Weights of a small GPT-style language model, trained from scratch on English Wikipedia: MLP 2816 GELU, 1542M tokens.
MLP neurons of a small language model. Each row is named by its layer, matrix (up: input weights) and neuron, and shows model dimensions 469-564. Each number is 50 + 12 x the weight over its row's rms, rounded and kept within 0 to 99.
A block is one neuron, or neurons of one layer that tend to fire together. Before each block is what it responds to, as a language model described it from the Wikipedia text at the highest values.

Responds to: Fires on the end of an action verb or on the word right after it (a suffix, particle, object or article), as in proceed's', lined 'up', shut 'down', performed 'a'.
L4.up1280:73 70 62 45 40 21 26 36 47 45 32 46 44 65 53 47 47 55 53 55 48 47 53 45 47 64 65 51 57 52 53 56 45 49 60 35 45 47 70 38 53 35 34 57 49 57 76 42 53 68 72 40 32 50 60 33 33 47 54 60 46 26 45 25 39 35 72 26 62 37 56 49 40 49 50 64 58 48 50 54 44 64 25 63 54 42 49 53 57 46 45 59 41 47 42 49

Responds to: Articles and early words inside film, song or album titles in lists and tables, such as The in "The Curse", A in "A Gambler's Story", the in "The Best Job in the World".
L10.up1203:44 48 53 56 54 68 44 32 50 57 55 40 61 41 56 55 65 33 72 46 37 52 34 20 47 69 56 31 50 46 49 42 40 63 50 46 48 51 23 61 41 64 54 45 60 47 61 71 50 71 39 58 61 40 48 50 71 66 43 48 49 41 49 31 65 44 54 50 50 53 70 27 52 48 39 39 54 60 49 50 38 31 57 59 65 45 38 58 47 52 52 34 37 73 55 39
L10.up1529:43 46 52 65 54 54 49 51 57 33 59 50 61 56 40 46 38 49 64 32 64 61 60 37 42 58 57 35 65 59 48 50 54 53 57 47 53 29 48 55 38 62 52 60 54 41 30 58 63 85 51 49 27 38 58 22 58 50 44 41 69 57 58 56 24 70 62 70 41 39 66 53 48 63 47 63 63 22 45 57 49 33 49 66 39 41 52 54 46 53 49 44 36 50 45 43
L10.up2237:32 60 52 30 37 40 59 52 35 80 59 54 46 34 49 55 22 49 40 58 43 33 62 44 61 53 53 65 64 43 58 70 31 73 38 52 58 37 72 54 49 49 40 43 41 48 40 55 62 75 50 34 32 37 67 38 44 46 47 51 39 56 35 64 33 67 35 44 27 60 40 57 44 64 36 61 68 45 72 57 39 58 33 37 47 28 36 38 54 51 49 50 39 51 64 41
L10.up2634:38 51 53 11 65 53 63 51 54 40 26 44 33 65 50 48 47 67 56 52 54 65 55 40 39 42 58 42 69 61 62 43 46 48 53 35 46 53 38 61 24 51 41 47 63 54 50 57 34 35 50 56 48 34 58 48 56 32 53 49 58 53 44 65 69 49 65 61 71 46 42 45 54 24 49 54 28 43 39 65 41 46 42 54 38 44 42 61 43 57 54 62 57 57 59 34

Responds to: Tokens inside or opening titles of songs, albums and films, especially apostrophes in contractions like I'm, Don't, It's, plus opening quotes.
L4.up1576:37 71 48 51 65 60 42 62 54 67 48 30 36 65 37 38 29 25 40 39 41 55 38 57 33 74 45 49 54 53 50 50 38 66 35 63 35 51 62 36 55 27 41 33 55 53 53 42 50 43 66 48 20 38 26 59 57 58 44 58 40 53 41 69 66 38 36 71 54 58 59 51 56 59 52 33 69 51 39 69 47 69 72 53 42 39 56 60 43 48 67 48 62 25 48 47

Responds to: Early tokens inside song, film, album and show titles in lists and filmographies, especially the apostrophe of contractions like I'll, You're, Don't.
L5.up148:61 48 47 42 44 43 40 48 15 64 44 49 44 46 54 57 36 48 56 48 55 53 21 78 60 59 36 41 28 42 48 41 66 50 42 43 44 59 57 60 52 34 33 56 60 46 39 46 55 47 63 55 42 42 30 43 63 51 48 48 36 55 56 75 43 61 59 34 63 53 43 38 29 64 31 75 57 53 55 34 54 69 49 53 34 35 32 40 57 46 48 49 53 29 62 35
L5.up200:48 58 48 43 60 34 43 37 47 59 32 50 45 35 36 44 64 75 49 69 39 58 41 63 64 51 50 55 68 28 56 63 50 54 46 35 41 42 45 48 39 33 52 48 43 45 57 65 49 64 41 35 30 32 48 40 36 53 41 40 52 52 50 52 54 78 44 35 44 47 66 63 37 29 46 80 63 63 47 25 26 38 53 60 55 52 73 24 43 53 51 70 50 67 56 49
L5.up213:59 36 56 54 53 53 61 50 33 74 69 38 38 48 78 63 63 72 62 25 57 38 43 60 58 66 45 41 61 35 35 58 49 42 33 38 68 50 56 48 34 48 44 57 51 42 49 44 42 37 59 47 52 29 37 60 58 51 43 58 41 29 50 43 57 68 56 38 36 63 51 57 20 57 48 60 50 46 48 49 42 53 43 50 47 34 46 39 60 60 49 48 37 61 75 43
L5.up1297:49 32 54 48 61 46 54 55 41 85 43 46 48 26 75 60 18 54 64 38 45 43 61 40 59 43 55 41 24 47 33 45 55 51 40 37 55 36 53 55 57 64 29 40 34 56 63 48 52 46 48 62 50 41 54 65 57 41 42 43 38 63 33 53 43 49 41 46 49 50 47 35 51 44 46 52 57 40 53 56 66 40 35 41 51 49 66 41 38 49 41 34 46 48 42 70
L5.up1621:60 38 49 59 15 42 68 40 40 55 48 50 18 47 33 80 73 50 54 67 55 50 55 43 48 62 41 41 74 51 61 53 59 50 33 75 59 48 54 68 46 40 39 40 54 47 23 38 47 71 53 50 34 31 31 50 58 39 37 53 29 32 48 61 62 61 47 43 78 40 31 60 55 52 38 57 21 35 59 41 51 43 61 57 66 44 62 39 62 49 44 50 51 23 41 67
L5.up1670:51 54 60 54 76 50 61 49 38 76 56 31 60 59 54 54 57 60 41 47 56 30 54 49 65 55 68 40 38 57 54 62 47 65 40 35 20 65 47 60 60 28 55 67 47 48 53 63 66 46 46 35 42 41 60 48 64 62 67 32 40 42 46 60 55 38 74 61 53 54 65 50 24 52 51 40 36 50 53 54 37 54 45 52 50 45 62 62 33 51 55 63 28 42 60 60
L5.up1774:43 89 51 42 46 45 21 67 37 55 47 46 35 52 44 52 54 57 61 40 48 45 39 62 49 49 46 48 39 38 51 50 81 47 40 58 31 69 67 38 57 57 39 60 49 55 39 53 49 58 76 61 59 62 41 54 51 43 51 61 25 49 50 68 54 48 56 45 59 44 56 46 52 63 46 63 50 54 50 45 58 48 60 31 48 57 42 60 67 68 71 49 59 38 63 59
L5.up2101:76 61 39 36 34 46 45 48 31 58 52 41 46 30 52 61 43 60 58 23 65 56 48 54 51 72 31 52 57 57 56 50 57 58 40 28 48 66 55 50 56 36 56 65 41 53 57 77 67 45 66 58 64 50 50 46 51 52 35 20 62 47 56 51 58 55 30 58 38 55 44 37 38 46 43 62 43 48 56 44 59 67 50 43 33 27 40 49 40 76 42 48 37 53 30 43
L5.up2123:66 60 54 66 65 57 59 37 35 39 48 43 42 58 41 77 28 56 63 66 37 51 44 25 17 55 68 38 42 37 60 65 66 57 63 25 54 36 46 31 47 56 37 56 54 43 48 51 43 68 38 62 47 37 38 53 49 52 38 55 30 47 42 52 48 39 39 60 50 64 68 47 32 54 47 76 54 31 47 52 53 42 77 44 50 43 39 73 45 49 42 49 42 42 95 40
L5.up2212:60 21 38 52 39 39 96 37 36 50 60 40 39 50 36 64 58 27 56 49 52 48 50 50 58 71 34 48 61 45 52 45 39 55 45 62 61 60 42 44 70 52 51 64 47 55 31 36 69 43 45 46 82 36 64 38 50 54 38 68 49 42 60 59 54 41 72 54 54 43 65 62 75 51 54 56 40 38 55 63 38 49 44 21 36 41 56 55 25 54 60 54 37 64 66 59
L5.up2440:40 65 43 48 54 41 54 34 54 62 44 40 49 47 24 36 34 51 61 47 63 48 35 52 59 74 56 62 37 60 48 56 42 59 45 42 45 56 51 59 65 71 53 50 45 36 59 67 41 62 51 53 28 46 35 26 41 63 37 44 64 41 48 63 66 59 43 56 68 56 46 43 55 60 35 54 47 40 52 78 50 61 43 46 54 27 54 59 67 38 17 71 48 70 56 45
L5.up2627:48 70 44 68 59 51 57 57 77 60 41 27 45 52 54 50 26 53 67 51 65 47 50 63 53 43 64 47 65 46 34 47 51 35 57 54 39 39 46 43 60 56 57 63 38 43 46 35 43 39 61 32 40 41 55 47 63 44 29 39 59 58 44 63 40 51 45 52 74 59 38 34 67 35 42 48 61 59 56 49 29 75 77 36 30 29 52 46 42 61 48 47 48 55 47 85
L5.up2635:55 50 49 47 36 38 58 54 51 50 47 50 63 48 60 32 44 61 30 65 46 37 33 23 58 46 53 31 57 49 58 42 61 62 63 50 46 53 62 41 55 66 64 58 47 57 38 61 56 74 66 59 51 21 37 43 58 55 34 59 66 45 81 46 29 42 35 72 52 46 55 69 61 43 39 70 36 55 51 48 47 40 68 45 43 49 46 71 49 30 21 64 37 37 49 41
L5.up2646:48 44 33 40 61 28 59 33 36 47 41 34 44 55 37 69 37 55 47 58 44 51 56 54 44 22 49 57 66 61 55 61 39 70 45 54 32 48 77 44 33 55 36 53 41 46 46 43 51 52 58 52 44 54 45 28 42 58 64 63 55 37 71 59 60 63 47 63 33 62 34 33 42 41 56 46 58 41 38 42 35 45 53 41 92 50 52 55 38 38 48 46 36 41 57 43
L5.up2654:54 51 60 52 59 50 45 41 77 66 48 55 54 34 42 35 45 70 45 45 60 45 65 55 83 53 39 43 56 47 47 32 46 49 52 46 47 29 65 65 58 34 49 44 61 48 61 55 51 41 61 45 33 46 36 59 69 50 29 41 45 43 52 50 43 41 61 37 56 30 40 40 40 34 59 55 73 78 53 30 37 31 56 45 44 60 44 64 52 63 51 38 51 51 39 51
L5.up2655:47 53 31 51 40 46 57 56 48 52 51 49 53 38 49 55 50 60 34 61 79 50 44 61 62 61 50 45 42 70 17 42 27 56 21 35 47 34 48 25 62 18 37 31 71 54 48 38 56 53 57 62 34 38 53 49 53 56 42 41 51 41 61 71 50 41 39 34 49 36 70 49 72 70 35 41 50 53 46 50 26 46 60 39 59 32 38 51 71 53 42 49 37 57 60 45

Responds to: Separators and words that come right before a number, mostly table pipes in sports and stats tables, also colons, to, about, of.
L10.up23:52 39 49 54 51 29 63 54 64 33 50 48 61 48 54 54 65 43 35 60 42 77 44 39 45 40 68 69 53 38 62 55 50 52 43 24 64 62 60 47 46 27 47 57 44 27 48 63 49 49 53 46 66 46 51 58 49 51 53 18 50 34 50 60 46 52 50 50 43 58 66 39 47 48 35 38 47 40 39 74 42 53 45 57 41 50 35 27 41 72 42 45 32 37 54 66
L10.up1465:46 31 54 64 36 55 58 59 33 42 50 64 28 49 50 37 65 51 74 50 49 48 40 48 53 68 57 73 66 44 53 38 61 54 51 31 52 57 72 33 38 54 50 44 49 42 36 49 67 65 71 41 46 49 25 42 50 39 36 64 50 84 44 50 56 43 54 31 53 68 70 70 52 48 49 25 62 52 50 67 68 46 60 66 34 34 52 61 25 59 49 40 29 35 60 50
L10.up1636:48 50 65 53 44 46 41 54 46 47 53 61 70 63 53 56 56 37 46 56 51 31 50 35 42 48 75 76 43 39 56 38 47 34 50 34 62 61 39 56 51 55 48 45 46 41 57 57 61 47 58 47 59 26 47 46 53 31 55 48 60 71 43 54 55 38 52 44 63 61 65 46 27 48 35 56 32 60 47 36 50 51 43 38 63 61 71 35 66 54 54 57 39 26 59 58
L10.up2482:51 59 30 43 26 40 42 54 43 43 68 36 57 56 59 74 43 54 63 44 55 65 47 53 60 33 63 63 78 48 68 37 24 70 60 62 74 80 51 59 59 53 64 64 70 41 41 53 57 69 28 54 51 60 53 60 29 46 51 36 32 66 35 52 58 59 34 30 52 44 54 52 54 51 45 21 45 58 51 26 71 60 59 57 40 44 64 42 62 38 36 44 60 66 72 42

Responds to: The first token or word piece of a main verb right after its subject, to, or an adverb, e.g. inter(locks), re(bukes), took, lined.
L5.up201:56 56 52 58 57 57 51 57 53 46 65 44 50 70 42 47 54 57 66 46 58 39 27 73 30 52 56 60 64 40 60 75 69 41 40 47 51 59 44 56 49 51 47 46 52 48 35 54 55 65 58 62 38 39 40 52 61 41 23 44 58 31 39 36 55 52 58 41 35 63 47 61 34 44 56 37 34 49 54 41 43 50 68 48 54 61 54 84 34 50 80 47 40 75 49 66
L5.up299:50 47 61 45 52 41 55 40 44 48 41 56 62 47 42 54 43 61 40 54 37 55 53 30 49 43 60 70 38 54 51 56 29 63 38 53 45 45 50 30 39 44 56 55 51 66 59 71 39 44 41 43 43 47 59 59 64 40 48 53 51 62 50 62 48 47 65 42 83 47 31 44 47 45 61 74 47 43 59 61 50 52 36 40 48 61 50 53 53 61 50 44 54 36 58 53
L5.up728:17 64 74 67 46 60 53 45 58 54 38 50 77 38 50 66 56 48 42 49 39 44 52 52 71 38 79 49 36 47 46 57 66 40 73 43 54 57 69 46 58 53 20 39 58 43 67 61 57 70 60 53 77 25 53 41 65 59 47 52 54 55 48 49 59 21 64 39 54 53 54 67 37 56 42 39 48 41 47 41 53 28 23 47 36 43 60 37 65 58 58 52 44 40 53 51
L5.up800:36 43 46 51 60 58 77 49 44 51 53 50 47 35 58 36 30 41 57 21 53 69 44 45 58 41 30 61 35 33 59 37 36 37 58 26 43 58 59 42 70 40 18 32 58 54 55 38 50 60 51 28 55 36 44 42 45 56 35 43 45 38 43 64 62 51 63 57 44 65 27 51 48 60 30 43 66 59 73 53 56 60 33 52 56 62 74 30 48 49 48 44 49 76 53 41
L5.up903:66 41 69 63 65 32 61 64 39 58 49 51 61 72 57 37 23 50 57 54 55 64 43 47 49 58 69 47 61 23 59 78 42 51 51 40 48 39 72 58 34 61 47 44 55 53 61 39 37 40 43 53 39 55 55 56 51 36 26 54 61 60 62 62 18 44 47 49 59 42 53 39 37 48 55 49 51 52 39 47 47 56 43 44 46 25 43 37 34 66 58 77 56 57 51 47
L5.up1131:32 59 50 56 50 56 45 58 60 50 58 44 46 51 61 32 33 61 41 51 34 52 50 60 39 57 52 67 38 26 45 60 42 54 51 62 61 32 52 63 32 41 34 83 67 04 29 54 45 57 31 61 67 61 62 64 51 56 60 37 46 45 28 40 35 56 54 66 52 45 63 41 51 59 59 47 49 44 51 51 51 47 55 52 27 49 61 56 77 43 66 59 74 52 55 34
L5.up1351:36 53 47 63 40 56 42 29 41 55 51 75 65 47 63 75 29 31 43 36 51 64 62 60 28 71 54 51 54 35 41 54 55 55 52 43 73 48 57 48 49 63 68 58 59 45 44 35 64 60 48 56 47 51 47 38 62 52 37 54 39 42 40 52 39 37 69 52 52 37 64 55 58 50 35 71 48 65 35 45 53 31 23 59 56 64 68 34 66 52 45 40 58 57 53 58
L5.up1413:53 46 57 39 28 31 42 44 42 46 35 49 54 53 36 32 49 48 36 49 52 47 67 37 53 35 59 69 72 61 32 67 60 54 82 44 41 49 60 26 54 32 17 48 57 56 59 52 31 74 53 53 56 47 55 48 65 61 32 49 37 40 46 46 53 48 36 35 64 47 27 59 56 55 55 48 50 45 35 42 77 57 37 39 60 57 36 56 39 51 41 58 75 56 34 41
L5.up1436:69 55 63 39 28 44 59 44 43 62 43 40 63 45 37 41 32 42 66 66 63 59 71 45 60 66 53 56 43 71 62 46 57 54 58 47 62 39 37 36 45 43 27 46 44 36 56 54 39 58 44 48 36 44 65 48 61 55 34 62 47 51 61 50 40 60 60 62 62 54 60 60 62 30 38 47 48 51 56 62 40 47 35 56 41 50 50 69 28 24 37 34 40 52 41 68
L5.up1755:52 48 49 54 72 31 44 63 40 64 30 45 46 41 39 42 59 45 41 49 50 49 51 47 46 60 41 65 47 45 68 39 74 49 42 49 60 53 60 57 25 49 14 67 52 59 59 54 44 43 43 30 48 38 34 59 49 45 62 69 43 37 57 30 37 62 64 70 60 50 48 46 61 47 52 50 31 35 42 63 50 54 65 32 42 52 43 41 57 31 40 61 60 45 55 56
L5.up1857:46 57 58 60 53 35 40 30 60 55 32 49 40 14 47 63 55 65 35 49 58 36 57 60 59 42 50 42 37 66 39 62 34 44 26 57 55 67 55 41 45 64 39 33 57 64 20 59 45 42 57 39 22 49 45 72 66 50 49 62 32 45 51 28 21 32 42 49 77 52 38 52 36 37 50 54 56 41 37 49 61 46 36 55 37 60 60 58 62 37 68 62 47 40 57 54
L5.up2152:51 52 56 64 36 58 56 50 70 48 50 56 58 50 51 52 34 49 53 70 45 56 61 52 62 38 72 45 62 50 40 42 65 61 56 33 48 41 70 54 56 43 38 79 38 62 57 24 25 56 32 31 65 35 50 56 60 64 53 49 61 62 43 41 47 36 55 50 31 24 43 65 49 50 44 62 46 43 45 48 57 44 52 57 37 44 53 41 66 53 39 65 39 42 59 56
L5.up2263:39 47 76 55 52 31 43 42 59 67 41 38 57 46 37 36 43 59 47 59 63 43 53 57 66 45 43 71 51 48 59 65 40 50 36 55 45 33 65 40 38 50 43 75 57 66 50 51 59 34 58 48 31 44 35 55 62 44 66 63 46 39 45 44 13 46 54 48 66 52 45 57 53 60 54 52 54 26 49 52 31 60 62 44 59 62 43 57 58 45 51 45 50 42 47 46
L5.up2271:54 53 46 59 33 73 62 54 54 40 52 39 54 28 38 40 45 52 41 56 60 54 42 47 62 56 66 56 42 58 31 48 46 33 26 47 50 48 80 38 53 27 34 39 48 56 62 42 58 70 59 75 62 57 32 54 49 64 28 54 65 56 37 64 56 52 63 37 35 29 45 63 38 55 43 60 61 37 44 26 58 44 38 23 89 43 51 65 51 38 38 51 71 53 57 58
L5.up2641:51 49 45 47 78 34 55 63 58 50 46 46 36 21 49 33 48 52 34 44 28 39 26 43 34 50 47 71 54 30 43 47 51 55 51 29 60 64 57 55 26 65 36 60 45 52 50 44 19 50 36 54 50 55 57 64 51 36 49 56 36 58 67 59 71 59 61 30 54 44 54 65 43 43 44 45 59 55 52 82 34 60 40 56 53 46 43 54 46 46 38 27 60 60 71 56
L5.up2756:50 65 62 62 44 57 46 49 69 40 45 59 57 57 47 43 59 79 44 51 46 66 47 67 32 24 70 74 64 43 31 68 68 42 41 59 42 54 42 58 53 52 53 60 47 51 61 42 38 38 50 28 38 49 53 42 61 69 48 42 37 41 53 73 34 39 59 57 40 51 43 68 48 49 43 43 45 40 29 58 74 35 44 50 48 48 48 47 69 26 68 43 53 45 33 51

Responds to: Pipe separators in Wikipedia tables, mostly right after a number in sports stats rows (e.g. 42 | 9 |, 38 | 9 |), plus odd mid-word pieces in foreign names (Svrčina, Pașca).
L4.up1965:25 47 66 29 43 58 39 58 53 65 48 50 56 59 56 57 25 47 39 56 38 57 43 47 64 77 58 14 52 46 49 82 64 44 52 51 43 59 45 65 49 42 44 56 57 68 57 61 61 39 38 51 47 52 52 63 42 49 36 43 58 29 36 62 57 36 45 36 58 56 47 45 77 50 29 31 50 70 72 51 42 72 50 55 55 41 49 38 63 55 39 30 52 70 29 53

Responds to: Pipe separators right after a number in sports statistics tables (goals, points), plus joiners like and, slash, and ( in unit conversions.
L5.up132:40 39 49 51 56 54 66 19 48 54 60 39 34 42 52 56 51 62 41 54 35 66 41 48 68 58 45 30 60 46 44 71 52 36 49 55 36 56 43 67 38 50 18 37 45 54 62 57 37 73 53 60 28 54 49 68 46 55 63 42 58 58 44 76 68 50 59 44 44 48 55 69 57 69 37 64 43 59 42 46 50 48 53 33 56 44 77 47 43 58 23 33 45 69 47 32
L5.up214:48 62 63 65 45 51 60 45 48 44 42 48 75 54 51 57 61 53 66 46 31 33 46 58 46 41 37 48 40 31 66 84 55 36 55 60 39 59 62 60 36 45 75 50 39 30 66 68 40 44 57 33 59 72 46 40 53 69 55 75 60 46 26 55 55 38 56 58 52 70 69 56 44 35 51 48 57 55 76 51 20 46 57 39 45 35 60 68 75 54 40 42 62 46 38 36
L5.up574:54 65 52 45 57 66 44 53 58 39 47 45 33 62 54 64 45 60 67 57 72 54 56 39 55 56 53 46 42 53 53 52 41 40 48 61 28 48 18 53 26 38 59 76 22 81 44 48 50 62 19 83 35 49 29 42 33 35 42 43 42 42 48 55 51 39 28 33 47 54 58 59 65 48 73 26 43 52 38 43 45 38 51 60 50 62 43 82 54 34 60 32 56 57 64 53
L5.up1057:45 46 91 56 47 58 60 62 42 56 28 50 46 70 48 41 56 41 62 54 43 58 38 62 64 57 63 56 33 42 58 54 50 37 40 57 43 29 35 37 54 46 27 65 45 58 69 51 55 68 58 56 58 43 55 39 54 54 46 72 64 39 31 47 52 38 39 49 55 45 75 59 57 54 45 45 50 61 46 53 50 46 39 34 66 56 39 44 49 65 48 50 30 64 24 29
L5.up1271:68 48 53 47 63 41 42 73 47 38 59 77 49 49 51 48 44 62 41 48 49 71 61 53 48 51 51 47 54 38 41 75 47 73 47 44 44 60 45 41 53 36 55 66 65 58 68 38 58 48 50 48 49 52 44 40 39 57 42 36 52 61 55 49 61 46 73 52 39 33 52 69 51 44 55 36 53 76 35 64 34 45 55 51 62 41 37 59 66 43 40 51 56 51 45 55
L5.up1396:44 60 46 50 66 52 44 69 56 45 72 36 34 57 61 29 49 58 44 40 44 73 54 55 50 57 31 68 52 51 50 86 66 53 34 68 67 23 45 48 37 28 62 59 63 54 69 36 46 44 38 44 59 49 46 39 18 43 53 39 32 52 60 41 36 54 44 39 52 52 27 44 53 30 42 67 47 51 31 28 43 61 55 43 60 63 42 50 59 45 43 37 66 55 50 53
L5.up1489:33 44 54 34 31 53 44 56 52 55 41 54 57 36 30 51 36 49 34 25 53 36 68 48 55 38 72 44 28 37 60 58 33 50 58 57 60 62 48 50 25 46 37 60 43 44 40 38 50 45 63 58 45 34 50 62 57 41 41 54 50 53 49 45 58 80 48 56 64 75 50 49 29 35 54 36 53 52 32 55 41 61 40 53 40 42 52 60 69 54 33 49 65 55 70 49
L5.up1826:64 38 65 56 42 59 62 44 47 47 51 52 58 49 51 47 74 66 48 44 56 50 61 82 53 62 53 61 42 52 38 56 56 44 62 43 47 47 59 53 56 32 63 49 50 41 24 32 47 50 61 49 57 48 35 58 49 65 58 48 54 40 65 46 51 54 52 60 45 45 49 35 67 50 13 47 49 54 43 26 51 22 43 51 50 43 55 49 53 31 50 43 64 55 29 63
L5.up2005:84 74 47 20 63 34 46 39 69 50 67 43 44 62 45 43 48 31 42 34 39 48 55 71 56 55 52 34 46 58 48 37 55 63 56 35 63 35 75 75 52 64 29 47 45 70 50 48 31 41 37 48 43 71 63 67 53 39 32 40 47 60 38 44 53 57 61 38 58 37 56 46 55 39 66 58 38 56 53 79 49 56 42 48 27 59 42 52 37 59 59 83 47 54 23 29
L5.up2128:87 49 50 45 67 37 48 65 56 28 36 50 41 55 56 65 51 55 37 83 44 53 31 61 53 53 32 53 47 64 54 53 72 51 63 38 46 46 68 44 35 42 63 59 55 61 49 40 55 51 39 64 48 51 36 32 67 50 19 45 46 51 61 66 63 33 38 60 51 50 48 66 42 47 51 41 51 55 42 55 46 45 63 54 48 55 45 63 38 47 68 54 41 41 41 61
L5.up2243:50 45 54 48 37 47 55 58 51 47 40 60 55 95 63 50 62 59 59 64 41 45 31 33 55 38 38 45 51 49 54 80 71 63 67 48 53 26 63 48 42 34 48 43 48 47 53 35 56 59 29 57 40 60 48 76 50 55 53 50 61 61 59 50 61 52 52 58 46 45 40 55 28 47 42 33 36 44 39 64 33 60 58 63 46 43 49 52 54 79 65 63 61 37 38 52
L5.up2367:64 53 56 49 59 60 63 34 55 50 42 54 53 43 50 41 52 57 53 56 38 49 52 50 35 51 48 72 49 31 46 57 52 61 62 52 49 51 60 50 20 45 45 31 44 35 27 60 58 48 58 61 58 32 20 44 47 66 45 52 47 62 43 59 71 42 54 60 45 39 32 55 45 53 51 79 66 72 52 54 52 69 38 70 51 93 54 59 60 50 43 33 51 61 54 51
L5.up2396:60 60 72 63 45 43 38 36 75 63 57 52 53 77 54 30 75 53 65 53 51 48 72 64 44 63 40 45 51 69 64 63 46 61 59 34 45 32 40 64 58 66 54 52 50 64 35 41 45 50 38 49 36 59 38 75 49 33 57 50 40 62 34 52 57 47 54 46 39 78 77 48 60 57 71 45 46 25 48 47 37 45 27 39 69 30 52 48 74 55 62 55 58 55 51 56
L5.up2448:68 35 48 52 75 58 44 45 41 63 60 42 39 61 34 76 73 52 58 59 85 42 38 59 36 62 54 54 49 42 53 67 65 50 52 56 32 46 33 31 19 49 55 54 33 50 41 31 44 22 42 67 47 37 41 38 61 44 61 36 48 61 48 63 43 51 43 44 42 42 52 36 26 40 38 44 49 47 69 59 64 61 54 39 66 50 49 58 31 31 42 52 61 50 54 49
L5.up2586:54 61 44 35 58 48 46 36 29 53 47 23 55 35 65 56 35 75 87 57 49 59 66 41 51 41 42 60 62 70 46 82 63 64 58 35 69 34 44 40 38 38 58 68 50 62 47 40 36 85 54 33 33 55 47 44 57 34 31 44 44 50 36 49 61 43 53 46 45 38 56 36 56 30 42 60 49 59 57 48 57 34 55 25 66 23 51 81 57 59 23 62 73 40 24 56
L5.up2686:57 36 66 43 50 28 29 37 39 43 53 65 41 67 39 51 67 62 38 68 56 34 60 57 46 43 57 51 58 62 34 26 53 60 60 59 51 29 47 62 39 41 39 60 41 62 45 56 33 44 60 52 52 34 12 54 72 51 68 40 59 43 58 38 60 53 37 66 43 54 51 50 55 39 47 58 43 51 40 62 69 63 38 41 65 44 68 53 48 57 41 46 65 52 58 46

Responds to: Verbs that usually take a following particle or preposition, such as moving on, stepping down, broke away, falls in love, situated in, coming on.
L10.up20:54 54 29 53 63 15 34 33 75 42 48 36 39 58 49 57 42 69 70 51 21 32 44 65 36 89 58 47 64 57 76 43 50 57 75 48 64 75 55 30 64 45 38 51 47 54 81 56 36 41 57 58 52 48 35 45 41 36 36 57 22 37 54 40 59 66 54 49 42 45 51 52 47 60 50 41 41 51 60 42 43 42 51 64 28 42 67 42 29 55 44 38 47 53 52 26
L10.up57:41 44 37 46 41 30 67 34 41 39 24 32 43 35 34 50 58 42 48 53 56 60 58 44 29 40 47 25 87 45 62 51 54 52 52 49 64 45 42 63 41 71 51 54 61 56 40 54 41 66 42 55 60 66 46 63 42 33 25 52 24 45 57 51 29 39 52 49 55 50 35 38 33 42 30 62 73 28 60 64 44 52 31 40 54 52 63 43 50 37 22 55 33 57 48 50
L10.up657:57 61 50 56 38 44 57 61 28 43 60 53 28 48 54 39 38 49 61 59 41 62 27 48 40 74 63 42 33 45 63 56 43 46 58 50 74 54 52 25 33 62 55 57 31 59 65 28 58 76 53 53 38 57 56 65 46 36 43 94 44 25 36 67 44 71 48 69 69 28 45 82 59 49 64 56 36 55 66 38 51 32 58 33 39 66 37 61 45 37 55 36 55 56 65 52
L10.up1740:48 44 47 51 50 40 29 47 53 58 57 20 49 59 42 47 31 38 65 62 55 48 47 47 50 28 70 42 41 43 34 37 51 50 54 44 52 50 39 45 48 67 47 35 61 38 40 46 54 53 21 36 53 66 56 29 38 45 54 52 78 44 48 28 48 69 51 41 34 34 40 38 28 42 47 41 12 57 50 42 72 58 46 67 48 46 47 49 45 55 47 77 40 63 40 41